From a checkpoint of a small transformer trained on Wikipedia.
Size: 11 layers, width 192.
Training: a variant of Muon for these matrices, 316M tokens, 9650 steps.
MLP neurons of a small language model. Each row is named by its layer, matrix (down: output weights) and neuron, and shows model dimensions 0-191. Each number is 500 + 40 x the weight over its row's rms, rounded and kept within 0 to 999. Numbers have three digits each. A neuron's up and down rows have the sign that makes its largest values positive.
After each neuron's rows, "fires before" lists the tokens most often just after its 100 highest values on Wikipedia text that the model never trained on.

L7.down15:466534563499466529537503450487542534490534478565488537489550514571473423543542470490504527464564486500495529532543403530480487471519434528458490513470505466451485502400468468491531457552547514541548498426519487515477502499450552473491515564437544450488521511494453519504489507499621409482522482484509547496468420535552517536490530481504521439482548511528503443522490607470468523487556443458581481476539524464481412502481480555509479561508458471469494453567437501503459517458503464498473501583472514478558501433533482501491480490502482446567476558486480519457484489490528491650
fires before: " the", " a", " them"

L8.down434:564465551459514399512487553494482498531494476552499488454524484486524491538453464483500478431585490458543480531519503503603541499555526468507474517509429493577467560514529452492465529492496508540528544452461534502458515502504457451586466471469412502517538531475443511463512553496503466555425514478535472520476445521514512456480523481487512556558563535563456433528531531517493495460525506493479456471488580525525443490444566512543472497534517420459487550429497439484535568538547520450519501541492484514526413530558510508564508521483429494514462523381516551556499460408541494450
fires before: "ed", "ing", "ated", "y"

L6.down340:491528471445458596477539525526491403504451458482522498483485495426477479537554531547471458481476539458482556529441493599518525499422514535439489476481484490475460432490502549584608519522587548503556479532458500494474446490549517459438507512423479510523535541483530423493515545484544441490522555475526526527466520516566540536546464440530521430519499549587479476499514504505477474582462501540489474456464460505456539545432526535445568496484475442485515531419549460510486457504437488522514522458472547541493550386479497517555541524493520481533475549511461516530510494483524466473
fires before: " in", " on", " to", " at"

L6.down402:458506499442474437473588543513495491506380474514514492478490480508491544402516505536451490436556462480459507462516475564529472520498522499510430476454518461489533449504564489529487519554467458532546459507463455485439546414504484513536504561427432477447558452490484553521601552533480497528518451464522446475466518443497545488434462507525531564515462495440474506542534467503392484424451574593541491483480507564512502521464522526536482518491472513515588459516511451485512496503481497508489445562545509483535516532511486539536544568539587487430502552510509494518475528497538504583
fires before: "4", "9", "3", "7", "0", "6"

L6.down380:497559497511456485442535465503473530539500519501453493499440462517527515512501480499477511486493538570548518445447492533515470479499534473482520499420630483531517480532430534473382513556528593435481545446499520445433524531500582502459464513472437500540550488472538490465503502474517534512558524492511519522488525514461410499493451519483471410530507526491543434516510467490522485489512479540477484453500503574528490482460443436457483582492434543388567554472453548494459550505515503468531516488507509531563499552559548543456456471536538479443533559461523487486510535626463495504
fires before: "\n", ")", " |", ",", " (", ")\n\n"

L8.down320:467477513514501542464515475459480519456453416515587512546474503510483445522512485489504492502562505559500501531564551613461481548457493462440530467536490519562503495476393521545471418533516469485547477472498514609420549561508464532419574482508579461462450515460457508565458523490495522369509482526489533465523459514501487518505483448529544478496493415511498484531486505518550471416499506497469568492446485504548498457514504528472428457484502506447521449505458531603576522473438564510504480531478447517519522530492555449523531518496465473496490482518520499494549491583480534544
fires before: " to", " that", " the", " a"

L7.down494:524525516471454537490538490599544509484484485584463466463494586447454441450559460542434501446473546431507524407466495441485578498531454593480523464489503499552477470473568426511446534527566449515520491547482537485417510499478412435525517537501470509499569510437513483522424561469500433526488512440425514496487477500486524492516524453503557460583478478507484527511497467519551466473492559487496493488564549552526436580473528503531483528571473504506494507578495454486470557590487513473514507509541573501528477531527494534515484483439509488475500480458479468520516561452510448556
fires before: "ed", "ing", "al", " that", " to", "es"

L8.down35:470523484527554471507446540382447406547553529457492481566473447481503442489442532468494517464522515477537522491480508522502456550549546454517449551468505499518506461467540521549556477504480482517502473507516485544523516535526510466503496472500513521451515498382430471513521511451552465402558457462480461448575480500461578557479511543467503442583629479489521489541524493525501507521465544542503503490503535455464521538493517584504482474468534538469505519481470433459450521543533559514467515457454528432529592489481524494516460502496445494451508481553572419498552563516566482455
fires before: ",", " the", " also"

L6.down17:450493477466538559498481469548521489544563503499504563419471473423546568420486481423520525559430496505498571451502486506455484516456559468488477582447445521531459513451572456506433486513532476483557522485545505532496466478554590509523466507456544524477606518563530494550492531490511446551465471475441427539479518488443500522495510489465519538579602523531531513519509414521512467474429522419474490487458469522487497519534556479515526474508510499531493489499516537511433437488491558426542431488474494500477501449529459474490460523548517570517479453492446552440545508534534523567
fires before: " a", " an", "ip", " born"

L8.down67:537472500408519507492521466436557522530455487509500541520508402499538530536492457549498529463557521439529519471495531514476494531477470562416461601497490525428509531411462544501489507408497489559522502541495510502505515511488472510488454524489583503561483535467384534491459497536498464361444520536550489477495523533490523532554537525502467465457510466561448500506426414464482451541464521437524418489496538522487472494523547538510489521494509524486534564479496474446540578543466486447529506581452487477536519498548531490535494524555537400522513499499507491560483476556471452452
fires before: " ==\n", " ==\n\n", " and", " ===\n", " (", " ===\n\n"

L8.down171:485503452419534572487488485447531529450462514455461421522522508458534510560495547446465470549466562563471454508517518513462483502461518518461510488510439526547474463503574459533473473512574460489602545507561607530532543477542443508514495482535444478437506554550550499437536475528479510459480472501419514500486547439578470467491499503473464500544435524453566553534483537484410518534444550552515507584487516506474539500435540462560491518493503472499460509456443521436535505427588469489524532430451461568503478501479515501450468522492576432501530508460505529524518522500538524483
fires before: ":", "S", "iron", " by"

L8.down452:491480507500504512473550473526497628559519513552456505415507525481543515491621476511484491414533485499467462512425464570498488514462524484507494472481450473553515470428484551477459543456600460516591533505484497444512508533462498440404523586495513507585579502459520454518575505503478479494498401483485490430612558511555432544562483532519483495513508493502513566500447509583488473482512482451514545576497500517485552504477483481504510566523511500453485459486520555481432493511459469427489486504509505521477518466459443509472529477530463492540470522483498472498444470568494473509
fires before: " ", "ars", "S", " (", " |", "y"

L8.down212:498508525484513514479495523426509460495483499471383429482545528533481476523535481480519537550494522430577508511472402551455415440528505528513515463569560478509501560583513468532601588502561534477467398521503470550528542501491498525472419477453538524507458500442537501483463464525587498412436482464506470589502488531522518485504480461490494496493450502501532536487517458479532570480495493476464491515509483519410534568515463526538522514486472490520515518536396502553467559466503439545458510476490559553516556460529502469490534497507451501523564590488523472530450487466495448494
fires before: " to", " the"

L3.down307:419563486481515581440466499471533501529600492516465516508435449614525504442569559497540512436513462540560516459491502447518517520474462482520455522532453492450431498510554523500563566478475513497457510501461451472507501471450513546482525569521460562480478573485457436446491528474521512541525455509536522415456468513492567602497470546483551429540518462523480469523508560477522462508524476516509535495464467469436569509441463509579488478539487425427478490520486425493472514513500516454463518578473520532557444535458504500494503514477463469506520526578547476532517504469542590499
fires before: " ", "ing"

L8.down302:503454514491531581474533479496477484517566548425461518564486519492572471517480535585476526457561470454452558472460462465525483481467505556470567509552463508453495470517434507434538478492518473460481476499416523571540523531494489442559444527508469445536476504506534554459465470450492554497523551565536487543497479530494526448475492478502561581455497515531467598453386470473490494494495495444487514520575461470463552581507587464508415510487494579479480499458529527447527476534491504515474461543559514434470560504469392460546504550491508523531495504505481528485489571516455466526
fires before: " a", " the", " born", " also", " app", " an"

L6.down204:444456416395551563468516512496486481517526562516465477539428490482533494440532525541466522547502478451496516508596531590519461545476529501498473438528626520529465481468494481568502460528509529576496443540521470461520494435439485534447523516508473481520488503520451523496493497423456471468521430465572532496489470462522480533460504489521469497525505472522512551481502474530514441546530472516544529411489537438463508557453589506506550543493480437405531497485548553531438575533539476528485551459523486489530564505448490442502486564569472504458502492532533519498426483483550447461
fires before: " ", " F"

L7.down288:509504488493578498526456552521460551563452476507461477496449405490542517442630421453456479521488488446518522566533501548461465512480536513426480498450519547490516470478519472512571529503540555446497483521467451514466491448498490488519522473464470552489533496489518504543532567478458572508563435514476501541558517407505462493572440514386496444413519493457504525553488524499491455460493484517507512470540506542460574481441539513508468549516543480428461461509499497446460449525514537538563505569571518559524489478493490540524502567464545552474510531515476460573498523412466484490
fires before: "0", "ural", "8", "1", "3", "2"

L6.down162:465435529512495478437545525524467505482478514444531451464506541530512475476509516551500558500538532501410430548455465470486556439520515416485524506403432438591488485472464521558528576471494436470565459537513511465498508528537536511499447497428464491480412497524459506524503549493520537541475495495524535548423515473570494531444551510515496466524468470486494480470503498507511440514442584559575512451550576568497507445431471497493571500515516460526491491551517530500533584534485519424493536461451507530504480502515557519578417529486544450429537493535503479499427540491561510494
fires before: " |", " |\n", ":", "otes", " (", "s"

L3.down199:525491514542507503466556487492426542572575518495548443453484487508479515449498477469430556503510454391452535453501518511561490517456506444498503551480478489473486534523499455472489498481520450519528502555506525525507496380493461443463500535524529503488478507476527477459601494484532456487473505502510594487575511544447528612490510454451489505499495549545462534460472513493535470480542472436437471506575412484512518535528520511522434467487456462537497442437493453535465525486478544441605516467579531551550497484544517465508506493498570488442539596558464529527534533504528433549
fires before: " the", " a", " an", "or"

L7.down221:504489535528509520491502459453534497525532495501560554550489522492432451508498474542484471483452535513529466461476488528530490509509449465468429489445558549420530535435523521511468528450586484464489528503500552405517499372513506471531469463435486571482499400502449494527521570485558516526492506508568467512529491537484516562518527493520450503512532473538584521529509456487521414520463437580541506512577505532409463526430514503477558483545538538452526439504529552557580515549510544501465534520474464482454500480403487485480448482560494469506546491517509477559458487506525394520
fires before: ",", " in", ".", " (", "estival", " and"

L8.down243:451456466491518564457495466489560512527417443515467464507519530525517460621529469539444563487513476560487518518488500534436426484543496445435461511492477521496551538484508485495528512488410512460466531473463502476496469534577508520467513450481462535534463461518519481462479455498519559478426508526563522465540506514498543496446445537559521445444491564542445410449539480531380498515486456512449497492473558506510500519508542497548463547467478496517584568530532522477457516497503506489546467517622487492545464416526429522506522493518576529499526490566509503612516509523499498553
fires before: " ", " until", " the"

L6.down84:456483524495464475518533522513550593500444501508437461458499440560565509579453392527493552509530571510465514586473538520465439550502532494470504447478536483389517443403506526520563539473482591488505480447499525426463509516491449529470528486504528488515622511506493522507522464502474428543509496513524532479434473532457501447564501522475529538466524534446461461507492427523438461538583529482495485482473480568535567521507550519429504512483516496490509480500500446508494499517546479528486500512584495424510503407501509488499516503437463527483555566541428499461536476531497519540
fires before: " ", ":", " of", " |"

L6.down82:490561466532428528595559498477547460462558515541482498483493445474532504476470433553521539484491552482494513503520511545511495471548468518564505494523486485577501490444460484495507508506505456481421597424539460497442456500556524396477469522520520440508575526510560508475562489559449457545494535436495526491606469496535546492484529437527543451515534572570455531476429473476478498477512485492510425497510465457463511519557474499541442507581478461502499525519502433561512491505564502516577483513509520550450535451500523419428541461508446533476487507453480488532516447482478489397
fires before: " |", "0", "1", "3", "4", "2"

L8.down511:581448557475493446444538446459550455497456468516532526515507556449542497489462501446480449474550447473484535495522465534467499563422460518596491513533506508554531522500497520470486522484521538553564546540560435539517471504467424478516551444521489486483539499514534476534500444428457579418557534462487507537495508485538486508488511424508449514480464510522484503442462477483525522461520463465464448439476488471607488524491540520441445553500489520491558541571500481556488449444521529537505479527571583455453592524435482525507477520534561511464484507462457516491581478534482396469
fires before: "|", " |\n", ":", " "

L8.down153:512521472476461547549463564446465410507506524511530517570619526462486530503519507537516533498451524488485512544457517470507475575470525440545447455445579488554435499433521505450514559574484481524534456482513453454480492447490491506476498466507462479500512504523441537515453462494591532472544435515508508485435544462535547545430497467508485467483526569499424525512483555471528476537532533548546537470534488548510446482406490444453514447501481459487477494474541496541512443456525455500478468519527518520512549535547518427533464477537453517548503466494550555552594479487448386570
fires before: " by", " in", ",", " to", " for", " as"

L6.down260:424468567459510578512501466461522499496473477493523505495462539538429527504554459470439457503499431552541489514534481481497475533546521509494455530539476485523542467555533534455437537467526504489466496412432527488499462502552550506596496484578495504506460450593533470425475520511484522453424515527530501486484475605516549479531460532500504517501499538518433497603514538463539471558495479494468512479491492560494548555447483497532515473400388395550467468462546500501468396470492521468454497520526573454533496527477464480519496500559539509518490468534537511510481537415508550529
fires before: " "

L3.down106:542458496469540546494497457508514477508476565497467583454472505551539523518448465542477517464508488441455518493483588594440451535491500489478528545470522553479467460477507459515482455469507469483508494420496504532496408539505517571510476488504491535557453499432475461552423503452483563465505418559443421446593519527530550514510430498445520510438517578459461454483486509495493390484457491502590543541549478446500544527485486564525468508549467514451527540484521509465509483543499470510483590433529536479551510457515471507484482483563455541565493520491558481521558569538488510549
fires before: " ", " in", " V"

L3.down77:495454432459508541447506478526548520489488510493514451531502495511485547521543452514469491420524554440481478520488480510444510586442458538473476518496481488435469542515483540523576544501465507585508574513544530533496489485495521569454452516452488466518495425504463529513455445484494558473481573534490530513542545508567486498433449479543476529480475476570475592479432514517518464505447512537447491481470483506480553558463607537573423515462500514577544470473541445497448464477486474513526556498507553493471410500496411592521466464502486476442419527588468502557455526488548504497
fires before: "===", "==", "=", "The", "In"

L8.down128:543562526442527500514535466506408555474507475566466565512472465522520512511500425484457482510442497513541491511529539550485448557542501547591491469452524540490453503500533463439405450494498447452501531533503497464461476482417476498526494451481558490517529497549497479529545504534464531520532597470523534458604523484552439498478524514498449528494557521534495463520456467541501519474501502516495486558503468517502495545535489516448448535524562507493479456505401407516474572505522435370503433447425494538524495441542542515515489464533495608442551480482478492471536490542488508552
fires before: "0", "1", "2", "3", "G"

L7.down431:490486582515528514449532503506508428457507490515533515467518523559484493464531505440513472541443418483532532475512512607507494519620474480476458470457600549503530490520533477502444491552498495510562459525454392476486477509534541446562444474534470492449506546446534455503518575500464522442513473521549506542512472497431546521527511506535477602501522503457444489583489524454483531522534506464479551425506505524449384463430449513452504489470456477504570538495553451508511543538500453511493505518548470508466489564489526517489446578545516539438444510526477471481555473505506426471
fires before: " ", " |", " –", " -"

L3.down262:489532511556535454555497467549443480487475517499542500453466522511511445485453493490508524529544525501465511554468501463501537449455554513529524488390546489485565532538520580519488519525480434444515519533536498522453506474508476476507517569439508510486456508560438498582530488476496490484543562510508431495508506518466452482592493525481434549477474469472493421534496476442514520512596540517463481444434529591501422573528547487556532459494482506520542566449510484541458392504471516545575531584525448453479515511518478450471500485448531445465525536573547432498473498520496399534
fires before: " |", ",", "th", ".", "ick"

L8.down145:467529435511474573502510543508506514549449540494480495581484551437518451514461511517429561539477503429471419511538482428465520472466537491464546598543495485456460476504523508547527516529468535504580579477474616506490531437513558492531488465466525466486502502407473478493482497500463512461502501575467511472540514539478510471508518503493512537535549490455453523498412480507468522478497489473535526492533421563522568559499554515473422496468509466476432551442570408497552480508474484506445488557558452537524508445563511523444537463478563530508406494542558515483471527469558500457
fires before: " States", ".", " Kingdom"

L3.down95:510516545496519509484484476535556466494489524523515411469465527500507528481539531403511486527526514507491543481498507439498528515505500452494541484434551508493507449509555485575552426548451512514551492516478446461505531463523477582486423529457414573527443533407458548453440463451518602558519496510475619466458508410509506544505446571482480519459505564551462470502540512585500535571518485614480504587571504519502511508437550479530476509476469467468500535447451494464499485497498492498497484502528471438540463488471476469537486439515494457479484479447474546471516557524559486472
fires before: "|", "|---|---|---|---", "k"

L8.down234:490495493483481550577469533448483509486485614573442543425461462464488522528501512577539530488507466403547454509424522483496477529462459460488549548494546440520499409488476517522470485496500474540540577453522536523568553427517520508432544508510545502561500533442531517453495497498508545493496449534506561512506516501485522566522491610497456554448506489489537583469418543498458506489431483550471491459471453485493460537534515544414517509473482407482438528460563557466467552506541483513563552434457516473490478464433475531560480530487537482470537473493457503507484514516478522456
fires before: ":", "–", "ies"

L8.down455:420532530476479446495464436467496498514393527532521475485527511499576447502567449541546518484469478441476523488487531525556416517533423461537424537506543534487469525485482539443496564467487488539459486549497473515460575526478496512528495542491481514490482494451574480495510460510473486505504513520565487528505465453417542491493414427416524547503516546438530506553480556503471589486461464515499536503478508518533483488506427539532529477516416511587519553523493506541522531454446552466493501495480538496508525559445489491462543544582565535385576483535413519495521505547446494534
fires before: "|", " |", " |\n", "|---|---|---|---", " "

L3.down429:484516503482444497500476436453528466450459595521543523542459478473579441494518498534503521493490499479479483496565492549472507515485502462529474513548507480478479485450548514586509605561469568510526521477433547470524499465518487527560451549507476476447540562448492472506486513437567459450457500506540536490518559507605496523461452437504450449568529523584518483554497539543467414526534473467463472548539510501414520534489530565491456548543486445476556494507521549488448474547448500463559554445435518468480519531450526498535510517413517443588499505439481453553480444480496524478
fires before: ",", ".", " and", " in", " of"

L6.down400:486505450449497545604490500511451407449459491462534484490524556395524469482493490542472498465512532560511566491544552551459504538591500495445414465484561528540465530521496468501459522475447440529517421440428482434481431499578546471462493521482507546548457551529510544447551521529462504524502469515546557496514521495571498505550493517498446551500514476519492502533548535482484476541548491504449545541469517504477473525496447481421517550557582483469525468473581465525526481494519481522511527461492528436468439492540492509589468492497515553524525437470501547503486534446490427391
fires before: " ", " U", "s"

L8.down369:529473542533540398487505529474443495435473481453558465519502543510507563478445477506546484504505460502483525501482537525556476435581475500523446469473456554619467526534443517510404513480471487545597482490464531528527506515513465572524448471552462530471597460483552488457535528430503555452540454542498528557441439473463544423470551508497529520504471517513499491527525495482434487550526509455483554477544442531555452494492427378517486505491433503484562532538529503529497516532478519483511465483533501540486503561492559465485501511562496519444554439501444455463536482540472482564
fires before: " ", " |", " \"", "6", " T"

L8.down17:471557453525499575526459548468487585502412558529411469555468496440487400560515520554473442505463527566497521466527504591445503530521475535470531449476557510468533524472454454513523537512495396529480514465476510517487440505585549502506525499488468507566460550451476522504550541507514487468497481455458562463487504503512508479443542492452485371458512474524527483467516447487450481471475520515437450527460540570506571501561515460529502501536480398487481471490537469474558494521496534490496490483469549530513518536563561581510534576460479483515491519505518444593479488545503521521
fires before: " by", " in"

L8.down341:503522473484521543549496518531479470457459505513498551474488473517497518506511489483500496509467467547413443534549502490476482552496507489483397446510559574546472503480499570543413485537455438490500513484498551541480466403450513582452451445544512526543458549516471555534496457558475519449502466478487524488535507419527497504525459560537479463546515502470464500522536536565479469559421491504569483464520502492512554507528543523506438550550528605543539499474473544560478500566475496487490538522399471460491507490481437545452475498410456491441551496484458416520549507540499384549
fires before: " |", " ", " hold", "s"

L8.down25:439435485538503567503463495550545516485521507523484478485428427456535476506500509480441546483523518458515508537537466494461575531545501496470435493502508493505550460498505525517559542455515495529466479483519471556486467522491473530484445537471567496563506468512458522487511468507518453522493551467482552421512475523455472481554465585527541455459566544462486470507514554486529568484463514586453538503559476537450552467524529560521440447487489507523440596533537542550542491376568451435465469517514405527451487522462466499440478449528538423445467561551537526487513543549487409518
fires before: ".", " |", "st", ")\n"

L6.down13:464496491498505391497537478475573562567458543519533525507489426523500510480480464475445551537524507474449561524521500436438488479435514453444575464569491500506520451388491494546485532502457539525501506547479548431472612507490478467493497533506520478484497479503492549507454502471561475526504480505537505547546583484531511526580390533522520518573516470534527525467578463548510412477459511537542496499549500521463525473507556509491488461531491491528558566461490519525471456481465477477530456527541489494461458444517480528462487480478400441408495551543415444513526500537493562479
fires before: ":", " |", " of", " /", " "

L8.down321:469519490532469513475496496554481482545453480478515556495443467495580491459494473426475529557459481472556545552547433579486422482582498532564417509476484482507537474538577484527440527499531471540414515533449450498500436485489539518537499509425487574530542512502459470463521544447503541590544476531542501536530509460503485476516528474533498529473480507481482425481541431511478568446506526497517441536529489486480450571472550466517460479463499491553462424490483504485449466585527493519554480609497501509468386563455510531470535526516566536399478531482526482500510553521485483521
fires before: "2", "0", "5", "8", "3", "4"

L6.down306:445442454480534490462550550465510459548493428491460573498441482463528523499479559518475439507449495411453477476545490463435516466451520558477456555458403444496482389456553525485573499495484499519484502492430467536538558517497507549492507474503517525483439517526489507542499568538520465557498476469503520529456459534537485443439446496501522436524528451482517524554416505504514471613506499554506582521540501577444499536435493559463508556530489532483453482496499485473470497562511499510485558488557516537508469566585510513522521493401513540464524499513487455546565497511582525494
fires before: "ing", "ed", "ments", "ation", "ying", "y"

L7.down6:504493516550505500500453465512482517494502499474464551461456523539536417446497520446498473539523556478532470494539494599489612452473466513451508493530537530503515531559512513463450530555472471537433493519468485481523491461508564534556586537462449544435588537437430496455523564507485450549550549529441471526521449457509463481524564483469549535487486473466461473492556465455418560466497551478477490524469553534500466482471520568465483403509498465574498464522443529468442536488543506460579425517460414473471534533563534547498528506508544512494463498529470537432435554518524501502
fires before: "9", "4", "7", "3", "1", "5"

L8.down159:449527465513498496508528477437525451512485496502536558483479470561525527460476448431539434483493492527513485481517519590462481513488490553523475482495498460470480457464437560511543575433511480472565454440513482484435502525598522499513501508465439565502498543505483525574455482531481516401548566479458476456455532579524538546549526549519440491489416507562483468467488557455411493493540487596472429522479506477493537525528501540483464532554414430535591504541543520445463525504520505481448533487600485543499540460551499534553466485543500465485516460485487437519465520565486531487
fires before: ",", ".", ".\n\n", " |", "\n", " "

L8.down123:439514523552544376519489537533553536465504435498578512636525492466514447543495478554497465444548493554495523486523446500535494436520466536517487487536517496471478512543482553513510472514520511494480476502556507562499473475555453481484490535560499527503472478497547489482488417416529525534523445550455527479439495501480517550439560486501550547476468512457459470471461475466563539465520403504530408534535490496500494498484438526411460502488491424510527515527474533451440473507459535569534515490479491454553506516502469459555522502509528562434549467448505644450502515527548501493
fires before: " a", " an"

L3.down168:517451461484478562503510497523517494523477554450522477456531478536584496573499511430479595478530484544443486503475551508499543525571547524513530469476572501525475482509541455474506610456463502517583481452479485457545479497451460493524487632483496513466486543491427489462477449539530431479537551471492499528395517492545497539532465514479527498504474498496536485462491431411550471468421557490490473483497517522537545454458521523526463477492512438530534501504499468557563501543515594428486512536513448545426517503509521476467502454450575511478465490434565493465470401563509489469
fires before: ":", "v", " (", " of", ")\n"

L8.down245:529448522477504447494543460490534442428491492474549533494534513522597531531499526529515388596480451478548551447486478549579473545459509508556384500422472549492538520521462535490437495516531521445514448570496478518552562504466470500560547462512472517507550507532493472504494479517440553382545513479511507551477491462471506447454473461515541550516550522530523525521464512467460465540480526434514539478489501515612423464456529498519514508438423544517552522548528465512514527515505570511462518453561482511489523510478505446474440522561525437430535473458523493477457468493490461517
fires before: "|", " |", " |\n", " "

L7.down417:584584490557450532458536516510512518498480509557571520599550522477474552517473482462485502492491538544458468505380466564465557534552484415564555474523455501439570513484492545528450552476499504468524512475554502500431484545489510510485427490464470458502527506510462504505459521473602529584481464482491510534519503543497449445514498497523486504496516498495512470523497447537460551493417446487515492442549471406496499494467416521454555540506604516447511488489472487544518540514533531541538446490482564509458531501546440415530471449506438470441471441472516505489513485490504529584
fires before: " (", ")\n", ")"

L6.down478:485501483449528590432437503508485564555536506536469495544468491446517513540466541491473531503533440492462516485543476465491454546490507526514498488503564517509494579511555532557473504507502518376489507492561471430478491491493536495484488546522527450537496456555525513533454521491436563462398493534570423463491458567517530481535497513519487480478510509478451531544549529538518475547452559481543477529474541480522572498450532407496511501445459539500479480440403584525547478520506487420434537414508448492412536479418524544487495494480503495454461455599524474550514510509513463541
fires before: " ", " |", " –"

L7.down246:478528418539457511442515532522526468507533469470457483501503470515424454519496501508512477510616489467511552483504447490478493466556476515528492500504453510480466590551564482484493512460549563482556521466443517468471454546550453525534458475534517437544465416505499520522512500503524502451449539472525493500494461405570474518528456449517542419485528431452475486465431556510518506542481497477443490438508528562538488534449606599486479514486476428559474506480574498456508487583501505511569498523594517520554443534455455502496482497518504479542462478531509519517449504534607531422
fires before: "ation", "ated", "ary", "ating", "ations", "ed"

L8.down357:436536508477492499443496505466525507444516529528460451482534481591537424481437497521462533479486519485500563452449479434493490474567504581574519479428494521481590483544479509467517471549535526446503411453559433486478470496409492527482479471456489543439477497481521536472541455527542472456504492455489530520518486533527458473475541524582524513522521469539526548440485546503514635518517493504509455495544488511456558451492517477535516485520432480480548525554439479397521558541526570540496512583559496521491457500539502480474403465515467501522555502541510470527502404485562535499
fires before: ",", " he", " to", " the"

L6.down207:465461537482536490526494451499456488517509471457541487499549511520537509499501481536438512613479516434479457471480468501415473445437451507553482438462544503530462466492544497510497517498447455526491527502551591625512454529502455534506457534512508588506465559479478543471480514455556538498487545481445501504552572487444500460512494496525483536483504495478471540493460448536511446488426532542510468486578447458482524484561462500570478490524539528576387546435559515616543436485491494507466563518441450490439512481491540477511516566463483490487456537505541580491465498539553513546
fires before: " |", ":", "|---|---|---|---", " |\n", " ("

L3.down425:517543559478551520439530494543572445473501480540480467459496495530470491473486526558485503481552482402518610508435446480532518416496562567537526509463460478573496507509520543525450478507524483517545481469525470496488475520515505523521514389494534527402512530491551463465545478476495500476494502454445441467513486582562538562455464587509505487506514487561494538521462488536444521531555454407434488526586480505470569552503515576513476500447510539478590485512436539431501451506467525471451501523520477423489467453459542495500489448515525430524469530551521476487532471468579503498
fires before: " the", " he", " they", " it", " to", " of"

L8.down389:473534534445518472492518551474509502462550524458496494509452515511551504476473502473501512421466468437544566486530487516451527500484480585471492532521521451468537560553515510521470481515539526515494487516545450521478598500498517536482556491539488475427511471501474505572460451471572506540589391480494496461495495486496518505604531570500542524455523419476450513447493443553455470485520446598517442534557483527457550434511547528496450418514529526522439479493513542528530582479542515455579465520488542420473454567452536544488510500471564503423486555526526456433462498451492477499
fires before: " the"

L6.down166:483467465513592557484459518605527528477496437537474472545581441432540520501530458519532463500518453476507476471493452544516481446549528504571456490527526520470471498464491489471523474483508499517528517497483462445414448494484496452527460515470523483503570475512521501524464499493488526453481509538577478475481515520517515473486499550504490585478569584468427516493427500478487486484572578450511528523521498539559571616479523473446591561573512463442456518510431451478516562562517536492513486423489449490515513533485510491462467435526471574479527472423519530416530430468552488487
fires before: " of", " to", " for", "s", "ed", " ==\n"

L6.down96:525564462543503583500447522492500557454467508452491442507588540474548472469527509546552466444522479472555523564508447422488453519561570452499450567508495462552496492534493544487465488469491549464384447497454478509525494558520531489533463508491536497507464580543496486500539521529553419479480464523512515513496479509471573506523483569467491538415525454540493581503502580450562539536506477470554502471433570498479501502508519454432491482516481505496478544461522476436462553509587518471466450439511489503506477460528522529457534502487440583491471470412529485539484434449415492529
fires before: " ", " V", " Democratic", " Team", " T", " Party"

L3.down185:483494548521481556430553517518503468552425515576483474451478504572461474520476577420481508541461527511502546536528487492419491512519557450485554489508469435542489472496485470476473540453549458447586504453485417601538566448469451515487434559468422477493461453483524497508529446487462504491507500515530506468557555494521504554530518490519502506544558507500480482512473533497535544590489496528483528598489460420467526476489426454479530580460481415494534465457511530539541488474481558422454536506566535527523526481561502502471565527518484491475460486432426506468468458542482551525
fires before: "|", "|---|---|---|---", "|---|\n"